python train.py --n_layer=10 --d_model=256 --n_head=8 --n_kv_head=8 --head_dim=32 --d_mlp=1280 --vocab_size=6738 --activation="gelu" --norm="layernorm" --norm_place="pre" --norm_eps=1e-05 --positions="learned" --qk_norm=false --attn_scale=0.177 --bias="none" --tie_embeddings=false --parallel_block=false --init="normal" --init_std_qkv=0.0312 --init_std_o=0.007 --init_std_up=0.0312 --init_std_down=0.007 --optimizer="adamw" --lr=0.00102 --beta1=0.95 --beta2=0.99 --weight_decay=0.16 --lr_head=0.00549 --warmup_steps=277 --schedule="wsd" --decay_fraction=1.0 --decay_shape="pow" --final_lr_fraction=0.1 --batch_tokens=[16384, 32768, 49152] --seq_len=256 --doc_mask=true --z_loss=0.0001 --train_tokens=312800000 --steps=10581 --dataset="wikipedia_en"
MLP neurons of a small language model. Each row is named by its layer, matrix (up: input weights; down: output weights) and neuron, and shows model dimensions 16-207. Each number is 500 + 50 x the weight over its row's rms, rounded and kept within 0 to 999. Numbers have three digits each.
Before each neuron's rows, "fires after" lists the tokens most often just before its 100 highest values on Wikipedia text that the model never trained on; "fires in" lists the words (lower case) most often at its 100 highest values on Wikipedia text that the model never trained on.

fires after: ",", ".", ".\n\n"
fires in: "in", "and", "however", "over", "or", "but"
L5.up822:494515513524506536576539515422546523563546546530487552485501483519594424557471471500512503529588554469463553531519406411411524470394487512483569536413489468560508496509443522559411497476510501434472521499527405550545525463416540612509467454532458480503559426485485467458538480465443411557508507563627485428510504463465595458459468399463490534573526577532607536500542467469479439430464546537530551519599501469561514477574513489545530550461414482529521480447528544481561541486458603533435426500526590450518492495362430499451469557456525450510518461591488491518541546495414556389
L5.down822:510539419532601532508500516522555519525384376499538514560468484451414505584533575578545536510496523469416493482472482540536502499400503564544552570555414491484521574473426533531533587520550513512512536500461584420463424589562547405523496453454480398481582504535533511565531472548524494507496476481528463384476562489543489581480550437479495474530413597603425442542418542558536480520517530474446480462461546509520516526514415556515598504469551543424502511513447546537479464540385471562394456527474592475523512610510551511456503508502503478419495480494509436533499554556437529480

fires after: "."
fires in: "in", "on", "for", "from", "following"
L5.up1022:459436522488533554541475509447514570452435558544568523479531502579558546426497478375559461579515453528501566514471489475419471488503451528461521437415458528531485544558449445565518490525502523540464545439527458485523524461588476515528435435517503541446610450548583519501497409433578495513492521487643477494560410463479565471454431589470465426441607594433570488605487473463483463325474489512516560505529513527489490444531506504462554561489495473501488563486500527495465598496461430486429428513434471584522512623500428494537504599581496513459529487512610491496509546462490407480
L5.down1022:347563406559563554541454509421504520529482468525516442592473506565419498440469474387547489425509550437459484494474524505488515483499544425467556447565539477483468499561396526407515474540498543411431429496487518384475385494545499558528441427408459500524513402489615471535521526465514526541626548403565527483451500476455501455532515492457479476496549478450511433446467564508471500510508503502550481504489500480473531525482577551501475562504528516546518545565522492439633532421470541493432561502502462541535467458553467589536475606515546510536404480498524454542521457561547505510

fires after: ".", ",", ".\n\n", "wh", " but"
fires in: "when", "since", "after", "if", "although", "which"
L5.up902:503484439619557483514466505445577519554553413494473497515498395539519484457492545468450485469488466498453496403487504492525529562445531597566546505546469438519453440590481524520448566645499503518580417532479459528515540530469447514526444490518451447472556494501561615566510522444569470542503533461544513487506475476543584465526391448514447533452643505509499490607578481444510411488507520463464542577542431502467476520591462574564472540459468509588477547410418503471601554408481491516379537500534539496481357544522345462546523593533510473531526481579538552516468501433488590483
L5.down902:474483524476475495413525406517477380510478500562338572556607492483461483483527537513527494496491500455588418606587465473532513358508491437473488479483517579556558561486571398517497550471542457489434511524459459462512506417476453541527554487463489555420438441555370437528493492563448419538472520559562496510540492504518541447451497524535575472477459525451525493434532546451560465511419502526477499427567474513505545541492523422460555438462571509476552494484488515481423517516455495502545473447477533559470528477538559504493397458462540491522619458530447489484419538615587433512

fires after: ",", " as"
fires in: "which", "he", "who", "it", "this"
L5.up132:518483484484574434509575537480579477569456612456512449474519463518461439557482477430476544467557498552538541495539485466511491543482531559521512508428487587488506543522476518509546528454558576493465488488496438447542500446558532555574497499563479559568358520493454537543479534484532463475450512424474493473516496470452506458410475485523552481512482495465537499467502518487552436490427631545482344588526473506532512551533436392483526532472479486542465495436504427440424468482474492619368403528498568535436505460531484521531484567499507468536531456540499462460412470536517562500
L5.down132:521498460543524486443573540487408539437433536529445529452534493528484437475513380620589528434447454524534484480507521439563477523459403487556524563534564388402503438443561557439392485589561434524554574427503481518453501504561439415548577516506560494450419487632526523566521505483466566489493471538535420568491451557483454503521511592564459403437474467604537495438563521556524540430460518491473496432477535556420548446477492513423572535427453516531475556511502569551487484441419545504498567586523546429508499452455552434488539492486527509526406470522628542565496533477499551556

fires after: " is", " has", " can", ")", " was", " are"
fires in: "be", "a", "been", "is", "well", "was"
L5.up513:484473579561454535392544548547587526485508533565557462370556553567499513484496449502394477476581487427392449503538558530520527481502605480569588493491537527619469506589446473495523462521579502454451502539512497454523453452559611606529488567591500521490444447451573541532429447495545504504529531450549543482547498478439523528501441462453462557443434453531487472565561573524488419475522476515535442456536403508443416488568529447528548500515505492564487519524544455434455529481522567446516473477498586496583464514487446418509432592443541481495395572422481577466467500509546474449
L5.down513:545592454461531545491557397460523402477468476471510442546510435412542462511440478435643462516436466527606522432505539447539543416460468482558498516521500546322547509544561513481528517500558490404572541447519529602501460472510472498490405486475493475466468592562484417507544476480544557588492488399557433534505437520535521519508427507493439521502484486460489477482455478423529476477596587517502557554477579527494530559524515495485517521549461510477585577470400538529495537399411440473550514436425507508494570491592539470488544473500519485516461510530553505517456547506353490497

fires after: ",", " and"
fires in: "and", "but", "his"
L5.up131:591384479451592549507526503391537561515510532535525514489494495597491514522505519436457653537491550552458456462481378349513530444433537533467543436426520669445501502537498484454410583494518561539492491518435594485512449498438423522588453493510443522516554439499511540489491503476402484553482492403579521497486486523466542568455472518537519528517514623560548484476520525483522504551419561557491473522510480601563522497492476513437528462438451558477487510532499472506534534495474571540495448562443528478606443482489444441412494560428530488504512460502534504466415429397523545420
L5.down131:506495482489458525472430520433591517606510440575551496504515471406506533467511547453426340432500533491536556478526475610600443482482467566482361549481395383597485482407550597513502523474528464451464535471521473471519657584509548498524525533481546480561532523443573509495634470557508495482534531576477557533519550487474474459492449493457474558407496483485535440521436500466490535451553491454558479449493514509494485485429485523543505493541514515457507413473480585501522477486445471462521491580504479363517478509497552514457447479629488524500586520502384623489490563492446418415

fires after: ",", " that", "wh", " but"
fires in: "which", "this", "it", "there"
L5.up786:375391479503557498426488569458603471538536520502498488474444436567473524396471507451529437457497499528448485514420498469524480520479439550443638453470455520493492485572503498462513573539453560407462542424488456480550503476595535510497503431465514520514555456449549518549505503458495460609412531470571432553535462460410562465515437473491563525527525565470587482551506567437482488415461581490513495541475469481561440469594434517452559558503491488492495506471475585421532560465440510534390567471566515560552475515579507566546544500535436524484469529521579495532410491443550492483
L5.down786:514508433561485426454442521557410487515513558518589427537547482503476456460513430431531445544507507376488485456484469489560422492512504453508488450483474472516471619395491525559574491541564555404422543457532527468493460631474520439557455487492430497548457464511400415477557482458538525444485534524472471432496500571602522528436544540468529493394527490444511444485567536526559478465476520425535464440478573608446582484483585497511469512506567492507520506562482435535484517531470503472523589500463471462465542525436565571517477565549507508414534399576450482496430572510501525509

fires after: ","
fires in: "and", "as", "but", "or", "when"
L5.up300:497489522568560541533535559514479455476553429520477535464439417527472480395426510474488506458527462473415457496538519530477514549399427539539552539498470520499475435479522541479574532474599515554534409462441512495549533616483546498618405512583485514544481440571627545522422480542500499498457481531502533454508495440439549461359487396488522458531584550520588576516529481500456411423405525435595511514467389525580482482513513444488597446435524538523502565529478463497494503521435543514437488541438559430477478571472454439530487576462488529565571552578502548539443513496471456504
L5.down300:511467499526513452520490611520523503505483315516449435507481476547431453393474498490549440507506451451459429520462534488483493503485553522472557583521477483504523465544524531474497533492517522450487484508407576482561484559489497499493429564529477497491483463566664566522388460540483489501482402505466509484508512499479476497443486451492547517480602577447531522507509497466471461487503540445548522515505470552501538541489536425478584489503482523420534502536516480522512505476484505487475462520488496449422460603515484487523501522514462582493494572532491544546459428535489459562

fires after: ".", " After", " During", "After", " after", " Following"
fires in: "he", "the", "it", "this", "these", "his"
L5.up924:511458546483480487574529561512528531437441524486450587462465441410546515552509499408555466492505566558423599479475459428474447533461480550442552510560567503512556593517395454484550508572456585493421493404499563627511514495487460454426458472561494549470432463537518607489510474395561531529437524523501473494458471489480535501459506372492557446485667591392474474470475508470527475502476553487552593529601473448531509498533475521457552528496632462522501596403510438558478567499424552526504454517569512494548423506523515517507480537425506506517552480541549474507492546491560480472
L5.down924:569553527521508526456558465545463505597461472465494480457517396452436554519595581542534544432494531467375522509506521470503468554474563430513487546447495494497571527472597549441474538470485480512436548477475543591637472658505593480525525418401522432552480465485516487567489548529559519473468458627481598531450614490530548456558436554513464536505543430466466477562482570535506486480531541503452473533446569485537529499477530482490523540556441488646426363447475443486508432460421461492463566544497478516392488491472476456482491454554415523493460514562524438491575493505515482488

fires after: ",", ";"
fires in: "which", "as", "however", "such", "this", "and"
L5.up1148:467418468469487555453450583521504474509550528471499536499390557523512489406449482542459538534548494507488493525450492416556496490433469480468619423484487478505543503537552548554460524580542482455453501403445492537593539493522590503503432479562463476516499417497493443608553505434425485535473509572538498554557399459419509450511447472446573459553517490550500524535616626463515399419464549470449500493501531452500512525584379578497512491522537526498484471458425556391515527504432537510420519528479549449493434474477562451594515583441543451570469528542574451497463473388470621427
L5.down1148:515444480535589485479473451486495447488457540514554492512531454469459469496467455424533406604425488412563502533419559595515447491465498498553557482502455405461565523482446612564555505504575515421597592486515576387414431515467373460539511470578492499584477528479506492530496477487473504528462566480480493590545512480587603464481575516505520480411558581378433463540483523498574451458422483535455489502487551600452503514485545516517530517524619482452438579596533433582525492492406503542505475480490412573479500574511484604533431501532514502442456407504511494558408482571542475531

fires after: " and", ","
fires in: "his", "the", "then", "both", "so", "its"
L5.up873:491542481509494494498513526513555533558543454430481564497508429511414518427414477431507499468508502527428513575449544446479523390477503485455534548532616543522499499489540517451523529428501469503512547488463515524507466475668468534475493439484547571402441457553483552472546509447531479499465522459493556484465519518435521503512460518536553480542499523478550535470598423370440502458525558477468492413527535502414598592530484455373523438326483490581530534451498470424590535429473481511537545523516527522521475503473510503473502483519465483538541512525596498473541401469521471519
L5.down873:502468487501482550451508532508455496429427505573539458501445500516507377463414494501552363544499516478577463478473438449417483570554378560452513497573427525482449535447496475484563503485536548470543466439562472486514505537435575418546536448497518456596522493536497517419588491566566513515587533497536496516505545547575560515520464547499455461454508562483519481498436511591508511453504494519549459631477509529593474432562585481494477591531483550483522443560449549526451578505561486458445384496459471508508556531454480502456491567517539547514508506456477469539397543408564487398

fires after: " is", ")", "),", " was", ","
fires in: "a", "is", "an", "japanese", "was"
L5.up552:527500487424558536419468549472562494512453529534554533403516540441416461522456502468452581500575504510455370565561561478530547454431505510682474493471526459561528471514484555473555438577585442634491546475581429512545481552480503560477418543536535538472403465526542488537516485469508526495459529439468530554521427586450489498437410514500483542407419463583593575525552497498544527463401517494567384527531411463564554528537562458492544470474502444565503455499454446433470424477508525491480478530494602473455477463440540480546492566557534435554528540555433506594438553463482520457
L5.down552:492567557454446579542515490506555518498458466421508478491547539424475557538485484447477576382503446399511427548471586439494590483494518535463456485478433553450590542517491533452516533553556441512522522423522565536430404451442508486480430410381501548494444499491485563392523424513505593520582505398547467477578444524560495518433507586419511547481577602559580494547455504545441409503474536514481510459554618501482614505514470422506523469584514488596512564479443521544534538407604527400514477496460501508523481468458532571510479468435574467498494493499511509481472595521503491484